Weights of a small transformer language model.
Size: 3 heads of 64, vocabulary 2022, 6.68M parameters.
Architecture: LayerNorm before each block, biases.
Training: a variant of Adam for these matrices, 162M tokens, 9882 steps.
MLP neurons of a small language model. Each row is named by its layer, matrix (gate and up: input weights) and neuron, and shows model dimensions 32-95. Each number is 50 + 10 x the weight over its row's rms, rounded and kept within 0 to 99. A neuron's up and down rows have the sign that makes its largest values positive.
Before each neuron's rows, "fires in" lists the words (lower case) most often at its 100 highest values on Wikipedia text that the model never trained on; "fires on" lists the tokens most often at its 100 highest values on Wikipedia text that the model never trained on.

fires in: "museum", "america", "york", "university", "united"
fires on: "useum", " Amer", " York", " University", " United", "ales"
L5.gate378:42 45 61 44 33 38 31 37 57 69 45 47 62 54 55 53 59 64 61 51 50 33 73 40 53 56 37 33 48 40 49 54 37 62 51 45 43 30 51 41 58 50 46 60 47 72 46 52 37 37 34 47 60 54 42 54 61 36 34 55 59 43 37 49
L5.up378:49 54 68 46 38 48 49 35 37 39 45 44 53 39 43 41 63 71 58 62 52 50 64 66 33 59 50 56 53 50 49 51 36 52 38 53 40 61 50 41 64 61 57 56 49 33 53 42 38 52 46 59 43 47 60 63 56 66 51 59 31 50 50 61

fires in: "various", "society", "different", "specific", "scientific", "variety"
fires on: "ent", " var", "ious", " Soc", " soc"
L5.gate419:50 48 45 70 40 37 60 59 65 45 39 41 51 52 63 52 59 66 43 40 79 28 33 46 35 53 59 42 49 44 59 48 60 35 66 54 55 58 53 60 54 52 45 46 57 48 58 60 36 43 58 54 49 48 71 62 27 33 50 47 64 38 38 46
L5.up419:35 52 57 41 64 60 70 59 40 55 48 57 44 64 68 51 45 60 49 55 45 40 50 57 34 50 58 32 60 38 46 48 49 46 60 60 56 44 60 55 42 24 49 28 49 72 43 46 55 34 60 53 61 40 43 52 47 55 57 50 39 55 57 74

fires in: "film", "series", "played", "released", "candidate", "appearances"
fires on: " film", " series", "andid", " played", " feat", " released"
L4.gate438:50 68 56 55 50 43 49 44 48 64 22 43 45 52 30 47 48 76 54 60 51 34 39 43 49 39 59 41 46 45 45 40 44 49 58 42 45 44 66 52 47 57 51 37 43 52 60 38 57 55 26 49 59 29 57 53 51 55 70 48 49 53 52 68
L4.up438:55 64 45 62 60 52 58 63 44 46 56 48 57 55 23 52 37 67 57 47 40 35 48 63 41 62 60 60 54 48 42 44 60 53 57 54 46 46 40 47 47 62 37 60 41 44 56 56 56 65 53 67 36 65 30 49 47 38 42 39 63 52 50 48

fires in: "made", "result", "signed", "election", "authorities", "followed"
fires on: " made", " sign", " result", " kill", " author", " election"
L4.gate170:32 46 64 65 46 44 40 43 66 55 32 56 53 56 57 63 40 63 50 59 63 59 40 55 54 19 55 30 51 46 50 48 49 64 58 59 66 65 49 60 54 49 52 58 30 50 60 39 53 62 52 41 42 53 42 40 50 35 67 50 38 49 56 57
L4.up170:70 43 50 47 53 66 37 50 33 43 52 63 50 50 38 49 50 31 43 62 57 44 48 51 41 54 49 70 48 43 25 48 44 44 56 56 45 48 36 56 53 51 68 53 59 55 39 55 53 47 53 46 58 40 55 41 53 43 61 57 51 56 47 56

fires in: "joseph", "people", "george", "james", "david", "drive"
fires on: " Jos", " Dr", " dr", " people", " George", " David"
L4.gate202:59 53 53 39 40 67 52 40 63 41 46 60 48 49 30 44 39 26 51 50 44 48 54 47 43 45 36 53 40 27 35 51 36 47 44 41 57 40 41 53 51 45 55 41 47 54 49 54 48 52 56 35 49 61 47 27 64 43 46 29 67 55 55 52
L4.up202:23 64 54 25 23 61 55 50 58 56 49 60 52 49 53 55 52 60 51 46 75 56 62 49 57 44 44 52 53 52 46 53 54 47 32 50 44 57 24 46 60 50 52 35 61 76 50 52 47 51 51 55 44 73 49 53 64 37 60 42 53 49 39 39

fires in: "used", "released", "served", "received", "published"
fires on: " used", " released", " served", " received", " published", "ades"
L2.gate408:45 53 49 55 73 66 37 28 57 49 53 60 57 45 49 57 49 52 58 63 34 57 53 72 29 58 54 56 36 41 37 44 50 36 51 41 55 49 58 41 43 50 57 51 56 36 59 47 48 81 60 55 58 61 56 44 64 54 40 37 46 49 52 35
L2.up408:52 60 62 59 53 58 45 47 46 65 50 43 53 40 19 56 47 69 40 56 37 65 46 50 62 53 54 65 48 35 54 60 42 54 55 37 28 59 44 52 55 58 48 60 51 70 35 64 49 63 52 50 64 58 45 32 51 61 47 30 31 51 43 64

fires in: "and", "or", "serbian", "super", "serrato", "senior"
fires on: " and", "er", " or", "re", "ar", "en"
L5.gate196:54 67 42 51 63 45 58 50 49 50 69 37 48 44 34 62 38 60 35 53 62 40 57 44 65 55 61 44 49 53 71 46 74 50 60 44 32 42 46 63 29 60 33 38 60 46 49 50 41 36 40 54 44 58 53 30 52 57 64 55 48 47 41 69
L5.up196:47 28 49 54 42 47 51 62 63 57 41 39 61 57 50 52 33 59 60 54 44 57 43 47 38 56 55 64 62 46 55 42 66 43 55 52 43 43 46 41 50 63 35 37 52 55 53 51 62 39 64 56 63 44 55 73 54 45 45 65 43 52 64 52

fires in: "of", "during", "with", "after", "brought"
fires on: " of", " during", " with", "rough", "f", "fter"
L9.gate220:55 37 37 30 30 45 52 41 57 44 56 41 44 45 39 46 62 58 66 49 64 43 34 52 66 49 53 53 32 38 59 38 41 52 41 62 54 44 41 41 63 61 49 42 59 39 62 56 53 60 58 52 30 48 52 67 43 48 42 52 72 57 42 57
L9.up220:65 42 42 53 59 58 49 49 53 34 61 51 42 49 55 42 48 45 45 35 37 51 41 64 61 42 34 53 52 48 58 49 42 47 37 59 47 48 59 58 51 57 60 73 56 56 27 51 52 50 63 40 72 49 60 41 60 56 50 52 40 55 50 41

fires in: "on", "before", "as", "until", "after"
fires on: " on", " before", " as", " after", " until"
L9.gate306:61 51 34 33 69 47 57 48 43 44 51 55 66 32 38 55 60 53 32 39 46 45 53 71 60 51 70 55 55 38 58 41 45 61 47 58 43 53 48 75 52 56 57 52 57 50 40 50 57 54 44 59 45 49 55 46 45 36 63 59 40 61 47 27
L9.up306:39 53 61 38 57 50 55 19 48 49 55 56 55 54 35 51 49 44 56 45 64 51 51 37 47 76 60 58 54 32 55 57 48 52 52 46 53 42 65 34 41 69 49 45 30 48 88 59 52 50 53 56 51 55 58 59 55 74 49 41 47 45 46 51

fires in: "society", "association", "festival", "commission", "party", "council"
fires on: "iety", "ival", " Party", " Soc", "ission", "ociation"
L5.gate222:42 64 51 42 38 30 35 38 60 51 39 42 54 45 54 59 49 56 51 65 40 50 32 51 53 49 50 54 38 32 57 58 26 43 52 46 39 46 52 72 49 51 29 56 58 24 62 51 71 55 55 52 48 33 43 46 52 37 45 35 62 44 48 64
L5.up222:56 45 44 73 39 38 53 57 62 43 38 40 45 63 41 46 52 61 45 67 55 41 42 60 45 51 55 43 35 43 66 47 55 37 65 53 56 47 45 64 50 55 27 49 42 47 39 31 50 45 43 50 56 58 43 36 36 29 44 57 63 50 39 54

fires in: "during", "as", "asian", "apps"
fires on: " during", "s", "uring", "in", " As", "r"
L6.gate381:48 58 48 67 47 41 51 74 70 44 47 39 48 49 52 58 57 48 62 38 44 41 41 56 63 58 45 55 68 39 50 46 61 54 59 62 56 48 47 49 56 43 34 43 51 49 54 40 35 57 57 55 43 52 70 56 35 46 54 55 36 51 69 56
L6.up381:52 51 50 40 45 64 53 40 54 55 54 70 34 48 46 34 55 47 46 38 50 46 49 60 35 52 59 55 43 50 51 58 43 54 43 40 51 56 51 43 82 47 60 39 49 60 44 57 74 43 53 50 54 63 60 75 55 49 37 54 53 48 35 46